MLP neurons of a small language model. Each row is named by its layer, matrix (down: output weights) and neuron, and shows model dimensions 0-191. Each number is 128 + 32 x the weight over its row's rms, rounded and kept within 0 to 255. Numbers have three digits each.
A block is one neuron, or neurons of one layer that tend to fire together. After each block is what it responds to, as a language model described it from the Wikipedia text at the highest values.

L5.down228:124069156077106125134164147147127097135139147092132092135164139158127105150133084083148048114137147123106101123142093143151150039155092144173165165151156111106083102101107127129162128132243135064160151105075131155218124144072120150117153133144133147150104154148165155115115090158094067172155150064120155108178122117223148097122170061130162111068098123130149119096158154165136177159162144154142120111119083134136164156114099122184126108111084078150160102128141121104158164102117133135093159095136134114060121060091126126167102142145124109139147141077122088081138159193113135111
Responds to: Mid-word continuation fragments. Short word pieces continuing a word just begun by one or two letters, often after d, p or w: Duke, Pathfinder, typeface, workers, Player.

L6.down63:158128112148171191099179107110157078203133027120110110152086120128130062110157130074108093122156156227099102156097179126120111104183121130167149175103182109124114203113102149125165177101100142115152176167097175165085146121106142170150161091124137142151069131119097160109135132093141146147103151150181100155115105155137163107073108075177146124103119125134132094129086064145125118150135087178057154066113109120105088122153096149117167137096115110121132116113148142129117145144120193101121113165097152165081150096105096065116158137153181155054130133098123112127154176126097138145
L6.down227:140100164168160161138114130117111139140171086089145166086105182172129160107137086089131164117170115123095141157164195122151164092174159113112128137140131045081127136095124157111093146176127104131117159117162029106113123169143111161164122104186125097122108149146141149142142159055151098113205137085125149077085089174155104133097105086106162158149193157176126147166151127158124164128110139119116097108135073111126096111139056087150120088140154116130130124084118133092131133142136181156139089098160097151072190088134073218076139103135148076115138145134107111174106088069081169143
L6.down499:138100109133152108137143119109108134120138121177134184127140107140138097153126102112153154132179149071102128089113158114142140141170173076106093152170100071094095128139100108188183189104147064134064140121130095108132106109016156121089151090157133132171122112160123125152176149127139140146128106135088119121088133152111099116078117170147113088124102145118072174125138138117115154096125150180126081139135211051170163084107153053158130162107143107104125135163181128170175142155135119086146149115069167141051149180110146169131213111154035088147125182123116115091147141138122144120
L6.down533:102125160139136122146069193186134073147126143238118115104116169171165121082175126115055077070143120145071096111083109127125138138131110127104158134118129082166129146075197082111116136126154191165125125097087167096106139132102165139117114081108123114113157146144122100051157157142057114104143137103113099153177128126163083107119149115183105141107108180151169102152142112115122120127084104113138114080120145153141159165160137154086120104185122193129136147185071138106084139133146133118116087147107097201190108165154159126119099160138173146193184116097107142082113177136096097164
Responds to: Mid-word subword fragments. Short word-piece tokens in the middle of a word split into several pieces, such as is in Lou-is and ra-is-e, al in Tot-al.

L7.down39:155131162172147113147146124114135124154141101142202102099133089061121127159130098059183056045163167137151095124104150140151096186103061131117106145166094133091076134100139114129127120145101170053097145099105143138145133134165070129194071120129150130178107087164174159128135118147146121167169110135116140055104048157134149104101121070132129141137132141074156109089252137166126083154101133134136086143079119151123183161156100151142159178120119191160097156096125153132100147111089149135090151137161141185132175124114101135099073142142124096155164116107128116138150153107128110119
L7.down110:160133148139066176079133167133175147154128109111139117164105147131139132172125101112122085141155141108156164119095124133154097036107093144150123089128135168090149111120101049106131130147122069089093169091160128130125144093183135097173132057116143114185073081160170168058148127180057130150183140126132151131101152198131075138104126101133121129084190174131101121125144161198178126094146132109147100165115150098083166099120159092109123188116182084222119079128088109117147141156148130095116107133080126084143144169143059149109136116114142101156133158094102131133163140062133115137
L7.down147:113123132162200169156160110158089101157134173136183180140132132138124138179124163168094091153132117133122082105105121116094115128123116127088132118120178051097127141098133155058108156114218109134158113124129180112120048117138118139103102203112120113180097086177156125167075142146095145164132160077140130072105130167125071126116149154108098115070137115059190194144137135065146164132131127136139124177113106072106159071154113130148102147152204101185063097122111137127076091096107169156172134137173095140131165150101107122161109158131094111118158131109138146110089100065150101088
L7.down164:205132186130136087162193173146109115091143166154167124108132107130168130178139078128155088147112114109110138128093127171166101138094080155088071121136126109140083122163149089122055139138159107115113128111112112142115175122121129096090124072099137154157103117155197141130146168155074112154094169140107133140109140162042112170132166116128092179113194142133135140101170174077144129129123183101117124126111090168150193127147157154131159146122100112125096089113125129120047180137154087136114074120137128107134142164082111143077041120160156135189183105083080119141197121082137153054
Responds to: Vowel piece after initial letter. A short vowel-led word piece (a, e, re, en) directly after a split-off first letter, mostly p, g, l, as in p|eople, p|aid, l|aunch.

L6.down157:093107192181090127077087126161101128104126187097125093121160119115089116101116154114088151149091086092202122100145072157146089156129114113153209142089124111206145133170140144140149114164078124154104102102110130149122128133070096206115147109114111114077193134176141135159159158108111080159089127120141123148111039134143137112139101104139163141125158145115141102137067112180089156099147188163080184156126110128128167079120135138099080125174147140167168122124095100148084134137140079126136137119118093160154088162106182073098102150090121191085103123196183158164079111121152161147
L6.down327:092179149087167071159145097123124123055180152117086123109098084094107098142138099115150124159173115097203148115150132153068141106125110066142179091122211141093135182113116217120126106150141140154115092132195118159120121117113093120166126084116085152133144166124124113155153215121144180143118084154070116182118049089131114162167124161131127142127158127131115143169102112125133076143132124126165083107082095145186065131115128096150101124178129138170142121174147176081085090185116118101112113117113134187139167162123109077102104170087076167130125136190104131114100122093162120134
L6.down544:108118124117104122129135160099079157125142149129140116149171117132134133104141133134173118091057094121068187150064113167163181084153111122060156152092149098117157194067135104144099137098103162126108178115130143089146115063104117160169124076127152097127123114137146095114206063083125159112101116119131127104146118095069113149107119163148094105090137103132133104064169118138100131103163182159144145116173132091121128101130096155194128091125163117181103162092152172121225087133114104193066175117131104115141110144132186104155239160168121159085125101148171135131122094149150122159
L6.down614:095071101162112129121119129109160117124081161110119134195176145058080104134117167130096127138048103154139147080092156136122100123102145113099145163140142102119125130146130151098170140072110180144105185138182105077117104087156097155068128138128143181158115154079115182183152107125149190117113200087143106124166147100148094205131139119145170130075142083094112148093087109112092141115150116190075121104108153119096175175132131157114190158150132167094107170126146109138201061127161080079094140106084120109191166146088208175093122148131088138124099124103113138148100124128130154150
Responds to: Date comma and mid-name pieces. Mostly the comma after the day number in full dates, as in April 30, 2013, and in numbers like 41,900 or 5,507; also inner word pieces of proper names such as P-art-ridge and M-ur-phy.

L6.down2:148044146121095097131167133098119175180161115088114115082159112102083158132080109193145136059143139106138072122088123118123131112096116121123130154159117112146128078158116140101164126150097101147135159175132125166170187113072151129119109114039108085093114110145153121136156227151113151159129142139160085065133161123152098154107141105083076099097117158088121067140085196127162151196084107144165093121194073174123143143121127100065108197128114178115111133120127121121111229088132098151177121147138103134153091179116126132164104132132123111128140122108145162121162149127163174088
L6.down27:133158076138123163139122170065128168122140102152114139151130124175179122180122143094110113065107195175149144135113134111102189069132145098088135113131064063165112163081149120106043164144112205120076153102158156138150140114135101143147132170078156183089107169151140077104117128149092116113101131085112115166096125144083126162107181118143080172102113083148155137096136149137082122155115160120116146122135122171153099136190135188101150093138126019109151162142159103117214163097135141131128140137075138070131101168107141094145151113145069167102122088114121148128158074179120113153
L6.down221:125064139138036136142120145110074156195135123129171070101115143129147104130125169102176111092147129140135126117122150122174171100087206111118167115132152171151084175111166106139118135099139123122104158154155101179150086092100180149113075184096108191085109074167079080106090146135158126139156094111156145158109139137084153094049095183120119147159070141152093148061106169109114149123108086108168160083176120134130089103108120153150121111130200094104102118113171121150180136119118122147156194138100111104095175212083139123096137111148093096116159131132159143140106083141182175146
L6.down445:135143132186128094081092118123051134135075105110089143177161094102153105136089139153094088176141125127130150130108143109077157072148158181082084127112129155145118152138122151097084094160101101187070149151120090119150139115121095136109158170100128116123141144110144142085127069195118126110134121194147120170137147115132137135183188145122144144110121130097106057187075061124137135095152133112143150148109106128198093183121145149129154100128170115169139180244081106155086157188137131094123170114101143054121110099158061122143080161167161173095122158148153137124108128102082113172
Responds to: Mid-word pieces, relative pronouns. Mid-word fragments inside common words, especially the b of mem-b-ers, plus p, st, wo, x; also clause-opening which/who after commas.

L5.down48:137106131077132135173071121143092147097151106163115096084123150170117105091149160139054153110132139155094092105186147105071109065175134102185141104069117146148141148180164119100135144153109151213082138110127131182154093103079126122161141102181152170150143162132116106157136174144061069100084154077139141137122137120141145130141110104104133162120098158154077097105120174121078143159194108156143154156111167121147129069130130143105193115121103054132095081134118191104157145168103127132138080125137090164084197152197156131173105110113109159088159069117110182125114122128075165146
Responds to: Mid-word suffix fragments. Short word-piece fragments completing a split word mid-token, especially "ic" after stems like Pacif-, certif-, publ-, Republ-, plus stray "as", "t", commas in dates.

L6.down397:196118072121097122145066121100106104137103147185143123113153141135151122144059125132136137103175205166095107163163123135090148121179146107129096105151099111174120096136058123085101118082158171173121136127117092132190129116099073125063104179133144091129137151113076179117165138184111093121116165138096151126140074098162152173159139163160105092149096146157053135110134112073047132160169134168101140168149118129066100055146124140102145071163123124113080144118135129189128093122125148141161092160141170114117102125111125136185147141177194107179158182129146143133117100165071172103
L6.down404:162162167135119147054202104121092160130103093089146136160159158108150141168151094107190139102096129137159061118183133106172140103135141141083095061164104137161108132080114141111148125131117160086051108082098166167198135107109123170120130087111157124145160095158155158099066140122089105189132133139112159163119126123131079161068179118144136164118156115120175159115106095076123126141127112175109139186102151084141107163125113071114189128140051136146139114140165096155106122143162091066108142138099100125152127184114114094061130132178107127195069148107070139179117128119164076128
L6.down425:186120146150089101100082121135107181141085118108099117182027147186170185132151100118110155146147183148152141164134160108141113165137075159125130150134078178155173152089101164103119087125106127088114135148132170136114140122059155112114092076116093160139140079039163161106152159137135129125100130135125102142074097129107129139151140125153172088153155173109178122134100090117120137116176141138139057144121160120104128095148101176151094133136135108094140129165138173158071139145121141029167064110172134114109131120076156144116116174077171062086104160116098161172171141051128143153
L6.down477:133143095068135172150116170107101136156136064187179089189104097149125127162090137102125088161114138153099106144110108166132190084111182145102089173117115153160122181105095150099132110173146173083139156173101156093144158050169113126155086156146175123126119207132114070068155168193090141062139159080120098131134112159097131129057115120120128092099123132180203063179145120089124125114108151158191143107132109180154136147157093133171093116157124079171138116056141099134127135114068122148115101139137135092119092103079116118163099117106158145160090131123156146126067109126145147135
Responds to: Early subword fragments. Short second word-piece right after an initial d, p, f or re fragment, such as d-u-o, p-ri-ze, re-f-lect, prod-u-ction.

L6.down329:123203114097158169111167121076107161156124105080131066158103088160159118142117112158136140165086142157107171124151125118161169129083162126133129153179161175122065139151112112133085126133137091120118153147186139161128169143105103120103068098089074114101102121074116069134120075146164091112155127166122073127192141141120107026085124131141081081129114077181143126209110145138130121157124145123125157116119098075144117106105044187128122123130134176165153186097150108099164192139134115124080173111100143096120162123169167139128146156174169109127125054080125164179145119181119133127
L6.down380:174147153115166105116105132136167081115115181166057142119161092124098102161116174127179143094106102167151087128165205162118137090145151125120156117139135155151107150112100120143092111085156113139095118172130141157163133078069164178117173099086079172170137091092068171142151076097110100108090193142048132119115091155117177172126117164165144179169179157123138129105102041131087083116048129081135144097142136173094086173098131117086136097120169135164158126185113138124141136185162099174123115098115152078183139127125087138077150150137128100093091154138125110073146110130132122109
L6.down424:078124132115074150125090133138106132162196105067180088193101132151128158139162089159205135138184131071177113108141112105101134051142137136124078106116135136115173189126097089124110174110103152123094142092147107109127156094093138110079147094139128070131164131158140100163135114102163152097156118159154131199170233137125109100099183129102146103155127126138145123134110080148171173131083143123191153138115077124116151147141121049106066124131131164119145101111100181144091165102123115159110184146150088106147129103168183147136145126062118139160143046077158163119090129121152092104
L6.down431:130068112154173190169120092106129136151118147147095202116147121079137142100143121119120120191162169117031099099107123107115128113165124103159131143082059118134148091155117124139063125121085101128124142173114130135127125124113105199178152174156094110076157068171075120077077136206151129121158149141112047127157136099159158085153178123096138122161102166138070121177104149104168107110117117141120210107134074142149149110043152137108135145140120125142124128119122162101091162134132159161163110111083102161147136090184137172148179118158156087118120147081158123097181119121121194086
Responds to: Word-completing suffix pieces. Second piece of a word split after a short fragment, mostly be+ing and be+en in passives and perfects, also until, may, became.

L7.down222:112144168099129162167071098061117149066123117115168050104119119057128126131103202159163161157114147146083143130155137140112080114117110142121099146155096122183116147142125123153207112146142161155155152138180129125176159154120132092054124101137143123106103175140109100107156116131170136116155097125147124149150134121071130103107149146121139170128097179139090164131144092063123111152125101157119117064198117161097113214142080142176169095068090127088186117089160160136126147177086138132125161142105111130105135096121134139168085105136170061203100142129124132152081109130150024088
L7.down271:116155125161129128071199142176120149107177160158100142135193225158189135135108166145079097130115156204167138078080125040124091120117143121115146122127076159159110130097129109105104109132140071073110118145103157136111155094147151149109119123168119110192090052149122141090095107129114092075104212115100087192144164157133124107188138151105156138109153067126152083120102052170122168097115184123120174134136143136156138150139175112087150162142149111100154128102068153135157098111086097154114154122083081140173105102125168148100131102140123122096130137102171139096126147098081156104
L7.down309:113120148150121143041144139136114120122115118163124070148115106100126102069110227158137180152173112145096122128169170127119126129144138174114121137116103093125110116126125140112065150106113168136147132165175046121105128035147132102123146196122145131130098142161204167134105011160115124099115150115107167141156156093117089139117178092128142125113180151078110083099115095076119201154137148157118184118102051143164145173115157176094155111086120152119155144138169068140114136159069086165128104182097145102085138114141081148170122108166153117158133129124154101129147124075100114150
L7.down334:156136119097149107075087167101109078089105134124099165110102122086134129142068255180113170120159140177173154086108145074159172128106118160159089104100125110087158109144141162071163147077122121153178135101093091086173151148133070119121135184095128132132147156130132150107123020158141124101065136137107155128158156127107130120176149150167113132133110109150100119174129099125105161108105165107095159088168148134149126163115124154090156161157113126083119136150070118159130154107061047144082168121089085113102155131134157128127163145191138169169131130149183142069116134152104125139
Responds to: Word-completing fragments, determiners. Fires on the final piece of a common word split into fragments, such as sm-all, n-ew, sever-al, th-is, th-ree, mostly adjectives or determiners before a noun; also on sentence-initial The and which.

L5.down49:130125140102087095119102088145169093088140165136139130135088107127139119141128132165082155157230140089156163090130116147151101120053098117136117131164153098164170132122089112159110163170095121130128176149153148139133157143138138141136128149128106134158155137092108161154110162136166102108114127242136205127156124174155154181145122088104132149162176136081082107157129133047092149112029080106168148111125075138107161166131165109115131118098095122108121132149124119066136145148121062099146057117100105090118143091179083145116075166114124158122187087136077195119176167074093139117
Responds to: Word-final subword completions. Second-or-later word pieces that complete a word split mid-stem, such as reg-ain, expl-ore, introduc-ing, Sept-ember, or a year's last digit.

L7.down105:122087121106142102186174140132204145127132159134093134116110139126134133107098127173159140075152164111068085147149078119087098160110147151150085118164123120049150149147150108130170165152148129159114150107143121129158056132114154081075123131099117121086095154079168148186116129128154135095181100205119107169202044107083101166109101079053089139123094102130153146095145137143129113131104147165137177046122070165149143142150106125114125145166100140148172150187119101143107157136104154155122109095164129104075167136118166145093129142174058206132101112121165146187100097136090102121
L7.down157:132111143118177125132124098169132085145159110142129117165094149045112109116133115098161163140132159083091117183124130108117150104107163129168168145142158084130109194063119091121148160119195156126111215182129132069150127128193158125093117049166120105111128134122104154121141075149122132122160094143154104135106140136145142112114141193137209128146130147135111148087121153176121155094099082098181091086134046184139078137103074127115123139091180097148187083149145084152145185161134104161137084064154097059174139092164106092160083148124145103126138155137190147135112133100089102105
L7.down318:101137121139178123118144095138166106140121178104194128104095132112136192170110118149124146174104149119078067082121069115052197106156151147215138152133135068018103158111090129127071158113168131137171132072157131174148198114104107196123140147112117124110128094106106122153099093112146140164156135171135092104124147129145119108122170124063131099082120187135128125149157152092138144171153073176109127099152073150108154160164118100173138160129143074140134144117124150113170150117146120111124130112082143090109152075150119124122155150183055065128142197079114157095117142093161127151
L7.down614:119143075179134206140115064068150119129109093116155144127125190102143138076189086088114129125138130125115136203091166133105144058157161105174136111052163074095115138123151132094168142150157149141149136094105123180158150122068073123110128134134081156152113140084082189134135146180133146138179109158117165107087128147133124091083116110142092086100105094128162140198111098104141101160127098143135169126156088177203058129079115098168179102107161118165075161100107137126137141130124142157126125132072129109123167154141074185106166075152155073168150118110118108113072151112162143159
Responds to: Completing fragmented common words. Second or later pieces of common words that got split into odd fragments, especially c+an, don'+t, adverb ly (strong+ly), be+en.

L7.down99:108155072121159175098128208115089106092079154147120129162136092143126108167163109159135078127107172144138103119111179122164117139115095090163128089129115095131132134120156090099135108114103159139159167176139114087153170142140145089114120140080114095167145135129156112123134120109129181139149125125146086104142136172111117121180124151075160099150154134186098175076163089129149146095089160082098000148138138083107145132089170097127105118175086137145182205115129098049149163139121107117115139161167153157137095154165156110063123106016146139131129097201101134127114108123136134134
L7.down192:050123174116078124115164187112102200163195105118133150143101073145120138079160150026116138130150122153140148107195096135131165140133116192168117076140100100108165109145126127119142171126140157113089181100115119073120146166125098097146179116087147173118149126144126109150118096159068146093074117122113126156140069146126092118118193121130119155102083085147075143116192131136066103108181120128070132126068116099139152095121117111136178098149129156119127152158132146101202126134142143088079146120205073122178103110130137197104148138123124142114145106154092141141117120171048088160
L7.down399:103070115159178111119118128155069160181125136179139123175111144117120090108158121151168139120157101087137093126100098163132074148074121179123139096110109077089076149115181116159093101083189123153098137156133166123092104116104131109173111149127100108166099139141078177061142167132069137146125165123037136117116053142148087156091107152114114128163150163168092175116143153177098147047178093157126132108147129134173153104077125106107110091144188148214082096129132145173122074133174178119134119129119104122150161151117118150115117173186152161069179159158095117076120146107108145133
L7.down606:129087150099119072085127091127177148130146151099089116097123108076119109152124219164123136164153110112155071146095123108126130104121188116147125093123140151101163150182147143133107158083121133065127164083097164114133057170255142134127118112120123177086129102095127098129155093113113163125112109110125138130197092117131139108153163136126123136135132139121168072161091122170108093168123138152130150123139095119140119147101133127095143135091141130163158140149158111147121110146121098082141078090146149113165130120136125159166131138148090121103109132111083127124109121120133146178
Responds to: Structured section-header boundaries. Line break after short subheadings inside infobox-style lists (Statistics, Personal details, Specifications), plus "==" opening section headings and table-row pipes; weakly " the".

L7.down156:206117136173193057172123105161130103160117113090106067118188158128160120085100155109165062108124174133123054127059152148116105112151102070140156139171171101118076174075149121060155124108124158120112130153155164087088104123109128127155094095087095139145172107118118158150159127101098151128128186101130141102056167128156166124150138132147115139112117066152150035114163151144127162140082201121173140065146191152140117154180124147153114148121163094145155110089100141132129097111141156096131128101132104151182098093165143089161182164119175122130170141143057147109128123119117095134
L7.down416:087107181115110181102171102159105140029110056124113116134185165204097155085165075138170129116100151102116161142072174150117127165064057141110090171161161103107134119141111145139100176126126172099184145173130114177108161103062111133133143092136200129171169079124099144064087141104131125121140109067132154154098154143125103162090153135128108140105144162104107132104118118148164104118135092138135102101073164154163165128172114100131153141120141099124086125144160114154103131164111163143113102144091184155118122153152090195046052157142163090127134115077105146114153172166125123137
L7.down483:149164160206136148124087182122111154118113084151081171121063152145124090132173104161153089176142198122157149120100161145149142062106125099080091080159089097144167154106159156137186181132156121127198142117123196130146087125101102140117109105130149146095111097155092088124119199101118186138158115119132064065079090112118190116125149168131108110137151097138103103153090161123179119131090117100148135071108128115129147107117112122069220117145126100134096115113149120154106129110147115112163134104132193186140158110196055165110164074135142130161139088083118161126131091072129135080
L7.down593:125144117107123114043139155186121116111142118132155152157151159057113155146135244158153114085122116143159074107134117085127118141136102124139156139159125175151170159116096101144178113130112093124176122121211150091172103137168145123115095120120192116095099083145175115122163008114124171128180129134134129090121143148114099053173079143188124077144156108105069129129147151142133189078060101133066132144163108111079159143211108168113126125135127118108151157051118143116125089118096112149134128103170136087129144113166130133092097145092122144118115147141113169158091148131132091160
Responds to: Mid-word fragments, "Total". Mainly the "al" of "Total" opening a total row in statistics or election tables; also other mid-word pieces such as sever-al, rece-iv-ing, T-e-levision.

L7.down258:182108155181090053169181120139095108150127140117110120138127134088102106082125106221133123157105174117099103135121125178121195150130063106117095101088145150108130119111166161110120115097127117113151136120151151172126112120141149099141157170088114130102135155151156118150117181053160130187094084149137123123114166100091095149096108124151127103109137159187155104076153123119119091170129077134183147135093140069072121110129100136207139141143177158178127108121145175162093089112113107085124153125129165130074134087058099107187141132132166143117200113088114151173247079125135123096
L7.down280:172113142133089112103079174144131145093095138121093137156109159079172101104138075168127146098153137123077139185101114172131075131076087158156130139161148173126203115111111139094132129145135105097134149162165132094158149177146117113116064094215133184127153134103117206178153159082182138114139087181121099129125109079116131155078096137123160060128165132120152125131145134099143081167085081120196196156156106073066142155118059105188137147124105138062090105154149160117107123163151102109075073109117151125151120096173139147075095155111116097107143122114144159170113186151121153119
L7.down343:167140150137110090036124134166125122135096173077099150102168107053136106113113159127138102155129130141114113105163087000138118124130100192137166148103115161097130090093070148140152147109114138080147114113091141069138135135151149154085213144101155121100164202135098162122120092082166133114108149144186143139120154130163114100106106135146134139155113124109110116135086100087094170085132100117148174148136147124079141169143087164118135129126118147119124131091122117167090117148125070115162118159090113130092182141119115133157133102132138134074138198128221193124117143189136154176
L7.down502:184115152186054182070115109154127135127123111097123131148093153109102071076132144126179074177135120104089124170169102108139119152122160106129215129077080163086091080149158171164105142123113145130119062206123126099111157110143109101099108093104067159063214160121085119163182158141161181126125122188106111128158079127134078151084123150082177156124095111105155103087141153144135146129132144154185142182095107112099156124091090130079103085136090113135162135137088094143116118136140138131151116121115125169118144139113172175102070128166136128184099147144178165162102070144158141103
Responds to: Clause-ending commas. Commas closing a long noun phrase or clause mid-sentence, before and, which, but or a new clause, e.g. "built in 1916, and".

L5.down572:172158138122092129178155141099154100127140131134181103094155155172109059076086038144122197134111110084165147139101121121154085174124151113148124125115135169177125126184099132152148067197068173144135179130119138158117107119046138181032108126167067101097154088080120128102159139156145144176127168158138098094106112112186126152180066101119138118103130132118112156128129098155109120158126118139131144128153106100142162122102140040132149182143099144146161136147107118156140150168084085096088105083129175173132089119128050094081105159154116105140130140167157129197123104109136106112
Responds to: Word-completing suffix pieces. Short word-final pieces like en, as, ing, est completing words split after v or be (unprov-en, inv-as-ion, be-ing); also final digits in scores and years.

L6.down109:134100136191194164109090088107135127137145083125126094116087115091160087112077168111132140098148167133061153091152121140133107136179127192164136117122114148123141126169108116184124145116118184101173131130157137069151121140086077137124172118149084141091118135115092104182111114165164101116177087118142083077160103104118115116105102115149151068139111132130096178144120155100126059138203103140103216060150097219106108152120023107108172177146128148088167133112143129133133154121132099165146131144089164154113133141174192134122124164128083085142137099113192151167146080123101174118
L6.down260:133151114145125140120113126103164163123153152191133195130074088107143166173194133152145067075136093153065100112115149144082145101112123143126125096127188113127135084104186076126109141120121133067097114142124078084166158119166082119074177158120108129067135121106096147105177097170151076134126148085130119163159100117129161126102109153091147120142118132123097146089132120081168098121113127101200125148083179104119197158137139149182117054146082145129101214168100113163140100070152170139083114205125135107106075142136103234101113087128151096141117129147147164145110158158127113159
L6.down506:165106113108103147106144084103160148121125101124144179079047101078130143073091087168141139139176092090063111163179146158139109112173161156121137122157108121128180125113116163192106139104154131133146122143095092078100183159164082112122163079175066156111135152101098155167113146193149069091122071145114186074085065124147149179145138129155141106161110193203087117113153103089102089147148045116178179115093107129112113167153094109144136144172161128071122135124134102131106123148156123134101072136120107168146113108160098172156103123159136098109149126114116106145096177166160139189
L6.down572:143165136127143164110142149087112128140122138134072048133167075050140153164084122142126136055092113155116099123129153169074130031130153129056094120117166110137102132166125080132106166068175124178123139104154140133145114120062129140114147117105141152144115155131100113165148124199172124125133146139112134154110031113062114125146151126124161051162117199134103142117069100142149158129132144083119108177136158157141096176111107152102176121113154070115104116116180100110184149197180155158170180135124122094132161168143143145153129191130109115161181080103092134091157141143137135102
Responds to: Comma after dates. Commas right after a full date or year (e.g. "August 25, 1762," "in 1882,"), also after places, and scattered final digits of numbers.

L7.down4:082137165064158221133111088140069120161139127139129134114078103135168159156067105099157115124130125142112164136167097170120173084131141147136134105191149125091122085152136105166189159197099099107124149178126136147091097134123101140047138097095098117095144157104091120071138117085128144113161063173168133098149169112143105114126138146085138201151165153202102076177067106124108166105140072132151145118093145106103132154092135114137141162106110112144077138133121131157123147124109164077138137113113108187047167103176147178160198109120132084124113108165159176124066100128098147155
L7.down143:108090149084146159132142153121073148098165088091131064130104124124068138085085141195228149115084141133166184143126086150128073124122164170166137128115136144148098115130105156093106128158123106124166120115127097075134144128162150107163122153165111139098217194132161090136137109156107109121132123160123156091127135090157142079098136118162126120105155075134093102130057110097068118077158133154155182165097094168106183103112091064177138053133134143155108121135170117161128094111124118131148125180122151182132191139094164158118177126157163100118072116082129136164078045157095154139
L7.down298:177110147206085111164170122118172120144142139108163138132110178158104191120115160140149156165137168105133172081141147130150109103075112185112144120095084102132156151137190176122121177177120121106137126087156145118073152126186168109104137104138150151104162158102199120170103162098132090084137122155096137142085127115149000144124107153125068150126093076109122160125139140070102114146096121102112111146144096115159109099202087089094159122108136109088067073189127148182091113163107163120127148164083075109129162132069084155153098101087147156105113114138094154175156116103122104120
L7.down481:151102130167164165130126107107122154183124125130163151062126150128175167101124136114100173115129123163093187113103122148127134080095098088136159138082127042110111145138147154088074146079164136167111135111128132076124184190101113145176113130190156085137088094133137210161147126135155100182144076079120100116087122124052125131133123110148153115099109136158097154093152139093146139094075100155133152184143110125125125113129147158176068071109143174110121115069207143122085098094125159162157059139101180128140151105161143071095119168142164146204058148101106148138154073156154120129
Responds to: Completing split-word fragments. Word-piece fragments that finish a word broken into subword tokens, strongest for month-name endings in dates (Janu-ary, Mar-ch, Oct-ober), also coun-c-il, childho-od.

L5.down54:184089092116069112153131136093090094127089090149134130185106121155150090105107146104166156120114115117036173134106163142135108137124155136142099154128182141073149170132132146115136160107150127111121171156094113128134126073106127132157184076092150182132155129150108141144168162107157137121082119117102095124120170118121122152123143140131110081118186119133157132092092101109089109153104113049104160125171188149106143140192105200165107175114160117143137052115127179141130108091060148124159118082147171111094191096135146099096129106074090165071090132148100111252172114122157161184
Responds to: Mid-word "is" after v. Word-piece fragments in the middle of words, strongest for "is" after v, as in telev-is-ion, prov-is-ions, adv-is-ory; also final "e" (brave, size, love).

L5.down597:100088140087133144166143155113138091096130131139095095152178149151100092170104065148129163136181132144178163138082106139161126149097065147127143186130080129136100168131146077106097092157152152115103134146088091147133155109050134160124076095100123115072180126108172085102131094199126078103088080081067114138177148117116108092144101076169135097196118135175117097148059116174140173123107087143085155161160128123134162081109065138061121129157154106147132157145132142095173127136091134192119106144108146154161119164129124114127187159191188119144160149141170117152114079072128154176
Responds to: Structured block endings. Line breaks closing an infobox's last field before a new article title (e.g. Website: www…), table-row endings after numbers, and word-start fragments like re (re|gion, re|leased).